MLP neurons of a small language model. Each row is named by its layer, matrix (gate and up: input weights) and neuron, and shows model dimensions 0-191. Each number is 500 + 40 x the weight over its row's rms, rounded and kept within 0 to 999. Numbers have three digits each. A neuron's up and down rows have the sign that makes its largest values positive.
After each neuron's rows, "fires on" lists the tokens most often at its 100 highest values on Wikipedia text that the model never trained on; "fires in" lists the words (lower case) most often at its 100 highest values on Wikipedia text that the model never trained on.

L10.gate111:498509513524527509507453507441537536517470599475535530523435494522521423427569500453564488567498499436509444416533508525515518518506459466445510527495457565556534575519502477512444467481552524476521527499497537531486468470571536473508497526540499482476557459549573375480494580500511472525559566515534463540485455548525494495531500433484479454504473468472524509545556414504510507465537501476462491567484541535518525498434566595525536493525525545444540499492450511509479454502533544450471454432538496457527433524473477531560457509490479466499430508572542548582451501504488437458
L10.up111:390464558518475507498487487469486466467428502564499479507487530695490527503541407482496447441506510460473386535530450484491457488531468488497497461495557616533559557526490505501478467545486580470525478474556547527477551529546503490468476535496536492533457493543463514518488492503459510528519501486507491579472512526476472459593503494547544430492542510512483535538498510473495453481534483516447505477517520459560518465418428527481513427469528510504392543497523463516498433514597549504504507508501506569542504478460500551505528538490516491504471483555505567488479504511476542494
fires on: " an", " ar", "olog", " Ar", "iet", " stud"
fires in: "an", "technology", "art", "around", "society"

L3.gate171:494492472536422515431447404542507542519513488478521489580425603546507440462552494491518431483461433579517397543501515493566512444589477501524476507478536413537468576503492444558477496496507523504405543490445542446490533511505527476517483501546499515555542564481504474446529542447500492565464523504522527492500472462525473491554495544503518480461499544498448547487525550475491511493519501476488487478518572563477451539507549442504476525508478439429518493461477446474469587487535538497550542512496508461489534492535510490424482570503514553493592566521498543538524534495441431477
L3.up171:552499510496564508480478482546553443471526391510435476515522488495455500580568473554434480464498488471561535503552448512439484528479463544529505547485535505434487534486473536419574475477500548547528516489500487469530473489479541488508449540556487553482511526493456514422464499426579462538440490501512515454494428556550512527486493454526493532498502596550409542540436563518499543483508472590516581495486524540505602470503542468512503510548507524555454466578503425482475505461441480500499482564472485498520490531464518462490487423524520493503565592494474532512480487535490584509
fires on: "00", " second", "7", "4"
fires in: "2008", "2005", "2002", "2004", "2009", "2001"

L5.gate162:490452451437497504540474534409477531556539474494516521480455498505451467571463500537510460485556461507477553485542449456490480490442428495479513501488501507510488475468570532489501452474523498475503505507485415482483478473482522464484539504456491404519556502491435453469435512473497520476446543505509413502499394525454431482458493525565510519527517553521472522427507483484574531491568439504560465471541534473481460479438496472551491491472493581499496560594472478526463584559534478502492513566543478418539554550565424497459517542576436504522475513502506515524502405507489526600
L5.up162:500469512463580533521465476545508542482522458510524461457573488444445463544583448503588416516576488568452513479520463490478569544503524598528541513536523507600527415500497510459474522502579557476490475496417576491472421472517555537539579502512432470482440505544476572523506516515499513474543496492510453502497478502541536481486508504586526477516569516499524507495512498522450433515508470580510516476455485547532540423459515465451476543470491498518514492509434508548493513434498486484548436433488496489502448464386463449452470509468503507533501548474510526464469455545479456505
fires on: " The"
fires in: "the", "their"

L5.gate32:553495480543566470548519477478430525469489447539583541485508480481478525513530535499476448466486407475468494545495529482435507467487535523558525501478513482528465444497460556531536489484464458532531469566475396503518534476542413460523482437530550454469431540570515439518509488552466458590528446525498532514497454520499490534501467519489515537479464458480500452556552423537490553512454459534464519590549564499487574434471399585433492483524517507509490516494500475451485527504487421522543461478489509555498470507558528455515450492479390529536514486480488500537417427491542484470
L5.up32:513498499552519477491450470436527542518551423518515498516432610481466533424442468399489471407442523443544561511407493523490558498511481506493446568520513492511519527528518472518566434514517472474549534520477470534488506414501474463416506502484515568507487540464472508475532487475526499548432505524564352546522499523491546520477513509468493460519509525468489486484555468434586520539465428516485523459540475513486537516468557520452529522446517461536471471540533555519517449444501404482492523446542438526464521483509516500545520490452454521435522531516514496468479451466466463557
fires on: " first", "ame", "y", " second", "ee", " be"
fires in: "first", "same", "second", "any", "be"

L5.gate19:554511561484473474445495523521521537420466484493499479514463579446476499494488578430495531527567513550520502478456460536507526498483485596488515578464490485551533472452450426534499492466527472449537520453405472503439526429481552563584491534526496540543459497526482539614519576435507528539505463491496497529517523507466482478484462538554486518475546527566524544573506506529462434481482410534588477508538489491528508515536467552549495513472517556449442458479460504528478577540490451498557486452455518528504527411476468581484467447514467557491487509488518543492515477415491538512
L5.up19:561551501449479554470518570495546489442492492519479469493508545458493488523509471458531561488493527480546562508421459515458463503509513556439541522505466461569497516519482456488544464506492505468521523526520505478519510483529531533559519493527424549512466561492535489531555519507532488506426427550501479512494594543531481520481457571531447489576478489555541586496530445515469424525463439622538497553464488421542467496548499503471506525455514509485527516509541502464561628458534511546488490518472479532491425427457479598544548461599476584451539492500471460520517494478486475521
fires on: "ount", " elect", " Count"
fires in: "country", "county", "election", "fountain", "elected"

L7.gate326:503475493576454374507426495527579546512515469576540470523427496513546557511472468430509515582518468512464476430479516486493505535596519557525442498536503531447433587509509485482444509525474487594433413456535521540494509472487597512496488500481520538498447499512510487552499554486501463489517436545501516432544538504528463555456525472535515475516502466496472510512534499538468496474523486524460491530465519567445453454546499544552539522496501543455533594450548541426507467464518450463528473584550515478502475475485467405531480480556497500485546539477510443466500453437500490502
L7.up326:519522495506527502519496497536457560505459476488439479457488552459525513461526510458479575412466486496537537485473508534457478472452560473487477491463483538482495502492441509446502523502500515498527419462456446484445448499535511464518512545482582532502490452495510505503466494416483465549517539495526545472506437596529630483445572470589481453539489539536496501442528440525497500505478484570482536429493574484436570500477478481511524474544441480487511493511530518533452647429521574510535460539466588470504412456536435531529572533546514464452469536508501522502531501535494475479
fires on: "am", "4", "5", "l", "it", " and"
fires in: "team", "2004", "2005", "and", "girls"

L5.gate7:483458465474516460494473538435487499529509479473409558543471486484468483519617450473469527502477446482482479572476518592425533551427447487459478506490436494505500445475467491498557466502471526540507543467505509488489452472491484493478526507475486533461515492522514416475508602529591604494487548497574520555515471525565487520481481554544492558521530508473558532489500492450454460532532462508437510504470525505512480471507454514459461500482550467435551489446481508470553464439547491466478496489512528526476601513510465445482471526554562496536513509470639545598424477479496446517
L5.up7:560441533455560485551529529509499538501492500457506540494521488521533575515490544495408509505536432482516571479586475516510528523476507510488519514565540460509458502427496507549492512522537605484445458575438507530505502479566545490503594506524555489480470464471562558483472505520477475483508477451480588429561541513473555468464599555472458472436531511449423495444467511478495461478498498517532496446516429488483549482483454573514522419527555477573459551525529484495509448501517470416444562499462524517561442518477498448437568536518431458529500538509472512463537478521507470515
fires on: " The", "ial", "The"
fires in: "the", "special"

L2.gate416:519490506518481506571510509484425533481494482543498453495379516520516512474423492492526556527483538526536525443490398509421544494472561556518504495513493532500533424464425465491480571458531455560507445485507502475510505499585497488504500521517519540475427532482478524424471481488470467449493489507546534534558486495507567471473581433469533532512483497532459541438442486460581525414547439530569516514463496558494593490548537453386469538542482467447529504533489552516446482500501548479518487552502529489448464559455519485482458513483472442544517529535461556567435476504505556522
L2.up416:472435537598511534481518476502468509479512509523522451473548411433465498489480552495589478539503486529529442505529488471513514404522469460572460416477495490467433557474462483484493557462508572496513442477511515401467480518475556520487544528539423523563482576490549470494503482467532557549523513490480521494482519560444467495453474514486506536482471459510428549504536470494487429513578479559565512529579485500527493547571529478508533472519454496444556452562501468503489442485396505545438536473513532484519504544415524498524522539508438526451462564498551499564492430502455480477
fires on: " on", " under", " On"
fires in: "on", "under"

L7.gate143:580492488475456403501509545528563584511508563529562430514551467449555510561369482472478523509472489470485543541520499496453490528527544575486510486570514540540532481461472535506434513465513522489469468486463523437477482484498530484512431461490492541488494489458534465509590446530509503539524489523491449517517500527404530528519514511557535488446499473462517476509559498521459491516572504494525574500534437520553591504522531528467506438493476532463463512471596450578512510498580424512488598510444511414516548410479473480449490488534519499455499511536513511474476503439552522518
L7.up143:524465457565534519529508545508465508517496545524591505526485543564491571472519575540501498484503530531482452500475447455573517450529505510499490473505514438465511442490409499536472496466544471539456440561476468393572526528487552534552517482496508463471566523509459538540528567513514503515493528488480436535500505503539450476519524487504487534593493472470549561599505455457453521444540506580519508475442488509488468443499510557538503530535497506417558485444528599507518539440512584451487524501422487476555427544505538470528522464399502423492522536498498508498544492536504433535
fires on: " has", " had", " is", " have", " was"
fires in: "has", "had", "is", "have", "was"

L2.gate226:513489517446562487521484493496455615503517432439468519538503502530528565624507470511507427546507435405528448506521524494492476479503441467543529455528526509556479478455523534506504455507508556511473521494473452490569453482485486405512545473473576440569469547485517415500524542488485517488489487473580450484509510524503553498506509475475485560462552499518496450459551495494500520515544538504510490528480533535518483430581480481488536493480529593486491497492583404450536502492569513516517475450530449502469524519511502509556512509527432499525461443520511438501396453439594424500
L2.up226:499535528462551463507543469490452587482446513519529593505490528480516585566536534478491483578550511414539425435462474508447572481455512442494580446585457533518507484479489466501491519484513543528478564507542391496529583500539513428533448473553500476483438550512460445453483505491467512492534448498483539540477483496509493539449491525473489492503527470432534541463494563517498534558517507527478402460447506438590435483497435519450555460536509448432438506515518532499518471431560550423518457476520484513506450502455526498483525523485538500485521518477513466506522494500574458523
fires on: " The", "The"
fires in: "the"

L7.gate21:488493486531572443437475479485494533524537508470519445525475516488555470514514458535492457504518509428569541555517543566548482509551525490390552439533562586481523474494487527500569501488450498560487512534448484520540561538403535515446574491547552533471495553464512537485505494479521477501510466510530437571540449510572514465535433464449554582484578503508443492485541509513539555457453528430498426503540550448508564495462457546538510488512491485504527546558492472487559536438458517572494480524533457541525535509501525543528458514457517570539476463567496491481561445507469489423
L7.up21:445523466513484397497481556505508564533514556562553460459509548569468465488458471458445504461469557512574469485551547553421525476545546575453469455519504484450500503500477486414458467486479554510442469471387489471527491418526547479495511537489527463477481499533518399476545458503566547565508419516460483537475506499423455503502476524518432496527530503476523486462522503535488538501524535559456415493508528522541527553547487518547569473565509484511505495613477491539477498523584499547489553454506458533506427438523520509485496490479510503515440549517525551483526527558465501541
fires on: " second", "irst", "d", " first", " Pl"
fires in: "first", "second", "third", "seven", "platycerium"

L6.gate73:532496494475511482519461509512493524520517531546466486434440582525472481502503567627548605459531473507455562502531486521433551495464470506470498499468507499438546516543511408494531484519478417451447491529559503510566464439495510500539506536545513493508526451521505587526467532499534510512485527561522526464520573538477496504414514591497435511470494476499524582493480454525553535558514471529595501524414461514545520497448507532434493553518583536464494525573479522529532517477487499554419533451503505555546531531476441497516515472514534576504464490566510536525522468570519528553
L6.up73:502560482454538562521450430589524504467530459556547497558516510528573552523460470520496517440530503493462423523505443435491543516540483455562531492543514535532552438461466478492479494488475482554509457497486527584463522613591513479480457522501543459483516543506471529498537549511468440599475471434531444498538484520489491462468488502493513434444450469532479514536551485491522486452496492448393511509481502507509541483535489538533478510479514559455395569489452560495507549505501489494491420490465555508486439517543476422474487457483466472406511574472550567522489491516502437520
fires on: " an", " An"
fires in: "an", "another"

L9.gate386:461502494473506526505480564540466478490494531493507413527469555440516544496500516639520547472481537454471569564534529493490478499492491484517537484434563522473537526542532423489514530525523510459513468438425481550529487497489487521490493514506393437528528604552542530435524464460570572541504537489559516458472514431501508547516486490506542498475479493478519503530556501428599511547521527435475467468466471533514544493509466504465443558453480544553493548530551515451521489546454550479518525493474459493470508436499469560539513501518509453567466447542562553507425555589449446507
L9.up386:493455539463537447395450476553522447496478534514475482521475434601565467562575511488477469485458504504468506464519441490393468528567475556495512526437507475489504563514483472510489505542536489432550541493551522532514478456481497515473560484501500499507503463587480527621450552458488455553492494486503496513479474448541524448424489530533432526566453476469516560514438456471508476489540480470497496483557522535548480553506462487485489480581438590445484503531495480538486525485473525536538499470462471480503455558428510437438479425525469553545522527498476537579521570464449502493
fires on: " an", " An", " The"
fires in: "an", "any", "another"

L3.gate399:475441573489477488518471438532477523635572490462457485455506591505529532528559477491486502512486535546532437468498561478522501500571501507491473516475510525513545511536516589450457527495439520583540523520537534481547431491514445538514531495503561485521437556411455493426462543493503491464476464506531473498488519476572513509473476522516420471546511469523432534487541490506417460481535545485521551515513482456520539451540433548491517443481534480486558494488558501589548488506472464471507474552525483584473513463433448452521538499491472458601494536427495538548475506583488545504
L3.up399:491474534512481498556494384556486505551584538443495559403494528508532521517542498477481516514494544552544483494504558510480452502599517499467483537435503569486534547446495568516472528470432499564557521449564465498455446532539473553467560503475561457512462558445464518435524549417465519428494448497467457498482498534557505513505446522514446418528518474458487482477484485499468494508554491565531544529484526410496508460573479556494514491508538465482521465534528499580517467550480483447544468498553502531492461515487461498478493496436501473595559525417500504503481521603477538491
fires on: "3", "0"
fires in: "3", "0", "34", "35"

L3.gate89:466457460438401484558495517510502460515482462497507468518559547527507509482447449504537468571495519470523536476444477518529556463473488526532510524503520524534514504500511505554570535499491439464473519576525571553505601444507548544536452531473517460516522513487486515501469493508468505488438524509484518465539468448581541526557499467488463449411558477514459533559496528589510550421532588565504500563519523426495522479487528514491519518488449472510540479531584504483539496491422513479493413413566456492438503438424557496471432543494538541413533456520485512453510488562467550513
L3.up89:467531463498490571583523525514490478497486439492522375520514455527502456554466413506503497456508564486521559409488455485435627472477513518532454507511544536522488432535446451483549552505544488461441508582452465545510502458517440490580462475498519444417480501474522503502504543539453471525390549460541476456501502522445493502526471459517498507499579492509479512505536546449541508433488516506512460482497524541514503510493440467541537566414466474514523501526491492590482552510479498500436573482505448510511500501472515458470565470474443485457518582551513490542441544488482525464
fires on: "ed", "ased", "red", "hed", "ated"
fires in: "based", "education", "launched", "credit", "elected", "dedicated"

L6.gate379:533561504432460453541523432497480428537493514484451481548484443516501503468456450564447485518533518534506469456556485521617472528559490471487500518401530514476446471577476503439408474500494482498504489437573536424524562427551454471524508463537479503516462467535493480502440432490543543465541502541471415440518484515547457519457482527541461518469485465415468527466459525485508527488460504543505598594495501471501553505494494436485449473449496489468481461487527525496469516496526505470499475516485531429464599435454500595514493521511494500416471545491482520535503511479515575545
L6.up379:489493513505556502480497550484476518476455512495504493481508448469525572533465445468544557520547564445485392431543431541488485527467519470545478555546535506541364507484526498541472482500429465503450491492527482509526626464530531518490520621545525448463483518494506553530529470467536486516474450430489511518460478497555524518498514541523474516550486520558462592480511497475546491524508526532522525482531507532423539432518419487522529467514484586429452509513435473522500500503464450526540482528438514506535497492429492455435541390559562455512496520513457473473540471505494464548
fires on: " in", " on", " from"
fires in: "in", "on", "from"

L3.gate220:540518497527496495507493533474502492505559474547429524415489530515528446517393523480582500558574569455526478443469482455417506459523545414564499505428439560442523468531458507448574467505509522571502514452560501552492515490472536532505465562508531472564480518500436469425459544522460462452516507482428457451469485516459467448480502523551475531526570471512451591406525549540513553488524476575500527482508496538456511520491467499500512520443525493472424437529495467461498513558469465484530521508523528512522525430526532528561526444543479478439477503480437485469474544443552510516
L3.up220:568526465533547510473551509445494499558527453480428442489464487463548464478476509519558498484509480443521467474518538491450521439523509510529487499483527557512440556487475527474519518492500493491530521461515499511476539532452505469529487483435453517541550438461498383395522494515585582551444483526535522459488543510505546509513492511483552504553533462422460590615524479508530536452590420454524472487453536563535499459502431584508524460506482466436453468534503490448575479496498440475481457494504520445510574493529505447527487431470521455483479540494487474520416520431540542502
fires on: " is", " over", " up"
fires in: "is", "over", "up"

L2.gate304:529512472527488473396470465547535483546536473466486409470537534515477525526415505452470516459480498482497459548577477549526496523511497561463557434499496483489526516426495461564482496542512530447515453589457520483466449497524533457487514513519502558524480530499562460435555503524560466432484547569470526493481491467538500467496470522437514490423508540526473466495548536461544441532500490542453484483504427489487561457513559631497478559508445481477416498485487540565458457476531563470498542463532543501492526550496563487485458577516595501530510445584539536480443450475476508480
L2.up304:448525492455462477436480516545544528565528530484551472532478553508534514567485492509455544462465480522470488498580526503501499508478483532498516496475501550478517517525490504511506474499434490442545506557455601514488502523533527541457550531510524517486497450606575553488499541481562486454545511561433477459483506463575479515557496467455563528440482553542530482496530540559569473563488494534457471507491441480460558447490540557500526593623564497546472503513516521526432455465526597519541504494553447510512485558494544515629469522505560565500518539548539482519528471516516474549
fires on: " an", "orld", "ory", "in", " its"
fires in: "an", "world", "victory", "marjory", "its", "any"

L5.gate280:475458544485496456466525494463546508497455514478456492517504523535562582481479511489536531611544448486527488487507520445533536522574523543548538480512440543480492453453506526488557554533514534568433508509438494468499460525524463488450460539527506410503459491457468550527451534491456432491502493470504445462580484504528460497577497492562508494508495455512580540512454534488491563492587558481421488499465484516400509454480508499459482484480446511503515556494411469505489449524446572492567437539515548527470444494537427474467484534481553440398506504490589518508542494533457436463
L5.up280:490527507494508553422492517574465440481506527519564581517499524435450488527446587512507476463456473467565440543470482491539520480524466482468550455423496526437543446474516472488523459443471482515499597405602501506502496522531502500489442571539506477554518471480477580523576476471463447545444560516485465448514481463529464472421507489519475479392539520488478546479417506487506446539525479543494554584568513531462443539510461485492515477579459533515535496471518530558516566506452557464511492495507520479519454514451497482502497526540521433447483553575533491492475538471503458495
fires on: "ent", "S", "T", "st", "arly", "E"
fires in: "center", "central", "centre", "utc", "espn", "early"

L2.gate178:523513501493544506517543523481427510455482500528472441465519566499596457480482474444497495442473480499477534593469583484563523474506569467439468471546562431498544549513512579516486467442506561507432401510489453469572536502529528472494452495466491494568475464464482598421597480517490548532499549518522506519511476527486491550505527492441580497498581458535592522498435533487462490492517547481497550474476532558501599463520496534516533486445534488461455550478559479533557478445604483530473499496490509590530518493514477498509514542516493519533477448490474497517553474488477511543
L2.up178:536486523525507488460505492446505482513529460524489482524476553552506477515537481487487487568533406560532531506489483542568479472486556470560447496516494462618648530461483531489436448479522598506430508455454487476571503410584471509497533495509498561530536433513438529440544493453548480497429493528507452478540491523436531459509465515480532509514526479500534572427519512458483545540531476416446527523504504536496510506462484560527494467501558522540467440518544504509626439481543466504446564563492510526506488531531489510516497486496457514563452509494481503553546512490532530556
fires on: " first", " only"
fires in: "first", "only"

L2.gate97:532555532447482474563500495486481517523488528491511506480409518567546494510514492497531523515522469511501519542601484449486519440528578473532516448480552464483565513566448463500534556521468522500496396508525509482528493498498464503513554520498486497511480515541493496433534498485547495502535474405409551510542462540482533456485501449517598521584476463511407518476501489495544473539499453527550464459561575563437524484471521436494467538470478485545504482484439438409480574536536463501487546535456515395455542488514538534540472438491437495558495599479528474488471524423463519472
L2.up97:465484469563493535511475504438419500500457506541492512468470516509525519519469476508527453511474512461451483475562550533561492518531485503493542435531479485486516463531443486549431543529481520506584477488603507467412451503501618494568579474530462531459504471522557517532514496564568546500557502481559448469432498496458548423537590494507534475522508595520459490439463455529520471552572445485510461508553548535506472496561543511433512455486440481531470476522470562494514557529446484466467529452507517487498528520529493545628450502488516524545494563497487455442508525446476474472
fires on: " over", " up", " out"
fires in: "over", "up", "out", "upon", "upper"

L6.gate263:525508520505493498509493530565475454548502486510391574528442463487466565524540520580551509501571535469478508437483455499559565466504522539516497515490487499477496526422489486466475440635554513504577485495470497396484518422432526448564575549475463484499491494473463487444503529566380469503519565491478546534500452568493481493517488466461488512469412452435492477510519501516530580445535475543506460500470506513477471580546423504479541481489520513551498498560570504519427456526533494486514510557470486496528492499507515483461531514487508492533431457539522543557530475443474482509
L6.up263:508489540513481546460411533488479495508473459478492504572504465539484545421469492553501541436506405495495526526498507494506494527508495421520554463585436586497479501449542530481519467522453531517425480529513508568474418491487559541448491516506556473522513657496486510462485522522490548543567540461493525479534483535485509507527470565515529511524513499464483504475509473550548463506505525516515415453477482528446523473456443501479513421550539454506466481533440553501507501470580456438529575515415474539489487414513530462518464516481383476463494499532564521461505456503538472429
fires on: " The", " the", "es"
fires in: "the"

L3.gate78:512523554450479489450540471503482502505486501382461511496451479520485517547581549459487456492564516516504518458493500452536460556494484564553507414518493541460604489424519506561501542520538555504491510503491550502453485455455540439543566510546538457493396488491516504480537490439479523479478488495465551461506479463467483492495569463510519499458547529463420508449518515431515496499584504526486536464492450490578577464465437520474483508572520471455457525529488462511483561563513458540586555498502455528458510466424487526501464549499426525535474483526574561536430429504482563501
L3.up78:452499556427450532492493525542523490619495489474443503580458527528484535558467508473456551462491500550543480495528472460550488531521427532557459442478505492500475448443552526589541500442459561485536486467502457471437546467511530487534525455580472538476499568479497546497488518512531511510515523395560517533498476466529456447451518432508471520547482506481492541527476467497551479510515449480526472513418500510542504437467565489429479461515473467412552546442567464562513529597510510523500497549477429516444504426514505458511493563452455504476424474512487543495480428502483480550
fires on: " The"
fires in: "the", "they", "there"

L3.gate221:472510473490525560479511516530516468489523518444505478484445516489435452554498556625458505457533479566482562543556581502446573543570439539512470488421462473479467482518490558504514558464474503442557521469542544439462558411457450527518519518518490504542503499558473522534503544471484494484547463508448541520557554527454547495541541454485506549504520438550509459546515504428480459530481557498490496456481532502573502526418537511437501519515442513471471484558493530448537520432484547518445479448477490530426467530477521463588477559489477554472568534482553570542438532499497468469
L3.up221:508439443515434520418470486478523523488505489470445490432432536503472568501491475531522594552453573498490431498483460588459542569581413471512516454529460609490483521498522497524529410464451532512520431447501490572499518431473500502466516466437505568471482510483532460519515535518482521472517493429553438507454471446512467445427533416459532528541472505501470514531518538488490493522510440517488618500492490457526488486552412442478497501498472475449488478539492561472446440479487467513506501482469531524494501536397508485477483571458510503543508481484495486459488460504428463500
fires on: " In", " On", " An"
fires in: "in", "on", "an"

L5.gate424:549431584512534485511464592482488450491504518530528460522457532482483510471482560564469507535482495534463514479511488510510579539484541483460527537455483507525450518487436512460412537437548506474504454495521476433556462453532513486492474576543463550481536514448540536527473549490627465489535453434486512529474493513501487491449441487536525516447505486403580505534589487511452457464579523518502483479494583538526535483484451527520452487535505534513491494564481536466525409482470461558554511482441458476474470454500502518620455479490551475488458504458479555454485580511442473455
L5.up424:524557549528551499452446472598487519543488547423521502477509487536522523426444497529475516480452452541525491520490556420490511551479563531546496428419524516504510493447370461454468463528588461464564398466497459462526465573547542537459549546537489516491581577464440522569543524528510499516471537507373486470508442508562551488501529485446367530498533518471545544525518470474482491472477523550497467542521534522521498459541531511508498510480489566454500469517482507516435511506504493533458440478532452539469508514495518497547510484494498529463465523486531485478491523485504531458
fires on: " has", " also", " and", "s", " had"
fires in: "has", "also", "and", "had"

L3.gate232:538549530451555523479510526466531508489476496484514442436546596524528496516479499534520475508447577516500465513502527448510466496549500558517487509507544593478476496582549538541503550501435491480569504538514437464526455466451470456472531453519544528480574495482516542437579541506501496488625484451441454526428511530509427501467551443450517466528512577514549539520413507491566464515440500501492508505542488469434536575496589466462446553493536542582507505477491446513479463526547563537472473509567517508456513544481487534558503526515526468475491514521475486495529436599535460515
L3.up232:574544397473574495488544519545454482537564481502468442505492444441524498483467513502524498553521515384572499536512560366546528402442501501495534453463486489486496482515508487494499521495491527475539474499450481519503529449534460572428572443551465531499478474495525468503515510480450482438526403622456548532557480511462517535495456485449544491468464520503512517533440460519552472525544508561547479456467496517553511533477504534433471520501578515497442464414487468473519500530552430509508502488484491532464496549458529533520474446541492465523533483545461445463521539493500554536
fires on: " as", "is", "ed", "e", "s", "at"
fires in: "as", "his", "he", "awarded", "what"

L10.gate276:461545516536503387448562523374553450411442586523486471518485491519467526505452536485499503511558531475532469553485527563518512511480527546547485464526517511467535535480525532525429503495479478533491519500445489511450487497526495484444554448504438465486480510537456515505521532524434541522494446521550510458502519437542551520516459516513468551540502460479452501482517478460487449468551543496555469545543499440531606563475497559457508487425491588421468471477430483539434479480572520463525499548524559459557499458439489545518482516548439438564576469519519515554515519507505441506
L10.up276:456530490480478476552505512474549563439441481543568560481543509510427581511533497521406483504589512525508548436499483513556514494548419514548519528572577544517514494491539550539406535513521499570463422505488473483509522498516535510513549570516491501486474496503502509408489553508450521518464464550509418503450560431515542536488563503520516532564510415538510498526530507483448400479504527520519497504486482481505555497537454420502533505437542560492473469474461437567503447495449472521537571486457516437515493462454519484598516476530496435440475481512489526487528471526452456525
fires on: " for", " on", " under", " For", " after", "or"
fires in: "on", "for", "after", "former", "under", "force"

L3.gate380:477463503425556505472450543527498469584533478420509495521541520468514452572436515441491519454453507469527535496500516458533493498471452448483461477524512522507474519421510466464413534553456532456436563438505528588494467478490479521547519501455470506485484590493533565522574568436500453486499521476408517525485496474521532493508492526480475522498525575449568491533567536580527462494476533525468493472467494516494450495438493545478463477469485599506417505482508576462442503482505503530539464511457556485500448464429515527572429520492430535494456440533555457524549530449516468566
L3.up380:455511472506574524486464503538508427611550501466479505473454574510555548496524507550539469474545531586509383536482502476530463510509493502446437479371519449530505513492460431512442578538506530544498502509518506514465557486560497530514497466537495437531527536547498511576390473452469501508544464451437460487522498560483435593513435527497493521438548524527508510522493503497515453462483517516512460447498492579513450499487546447476494510486477508424543543440524433524510520509512503461471495493479446544485463526519509541557468543556560441487503479513458449463548555454540479523
fires on: "is", "ina", "e", "ile"
fires in: "his", "china", "he", "while", "its", "chicago"

L3.gate256:551438535467480550434476553543525472471466465515464516488470517407496511522422499497515524581469552478528500442509460472442458482475477582482527478533505548451520516459490479456463480429534474455474561427565507520510521427516515467516516559523508497553537450506516473494562465500539508484528526489505602416481482521505521503462478477472496536514514522461453450489434497510460509560536507520562502495497498540541472560505486545574530445558546505486457600473564514496458452432547477495550447517502568544550468508505441462539455583477401455442469532461512587510484511532515432540
L3.up256:516478530540484462455511498462542500496581540484467505529491445496481463508396560514530462515428511510507516520593502445539525467507512513494472513506517574442495566542392465497469507521485513495522506501499468463535542546396527453444561442517550478455463494479529440548551522520546459475506449498502543487468500448600437438516503451490551546514477493455461551473486520569498500560563489572461508456557526555482512495503418487542446493480554516470547546415521452488492483447497481493475510470537543433416499492503534512470494510547488509494468479555447504564411480533476402534
fires on: " on", " On", "ast", "re", "ron", "t"
fires in: "on", "squadron", "southeast", "northeast"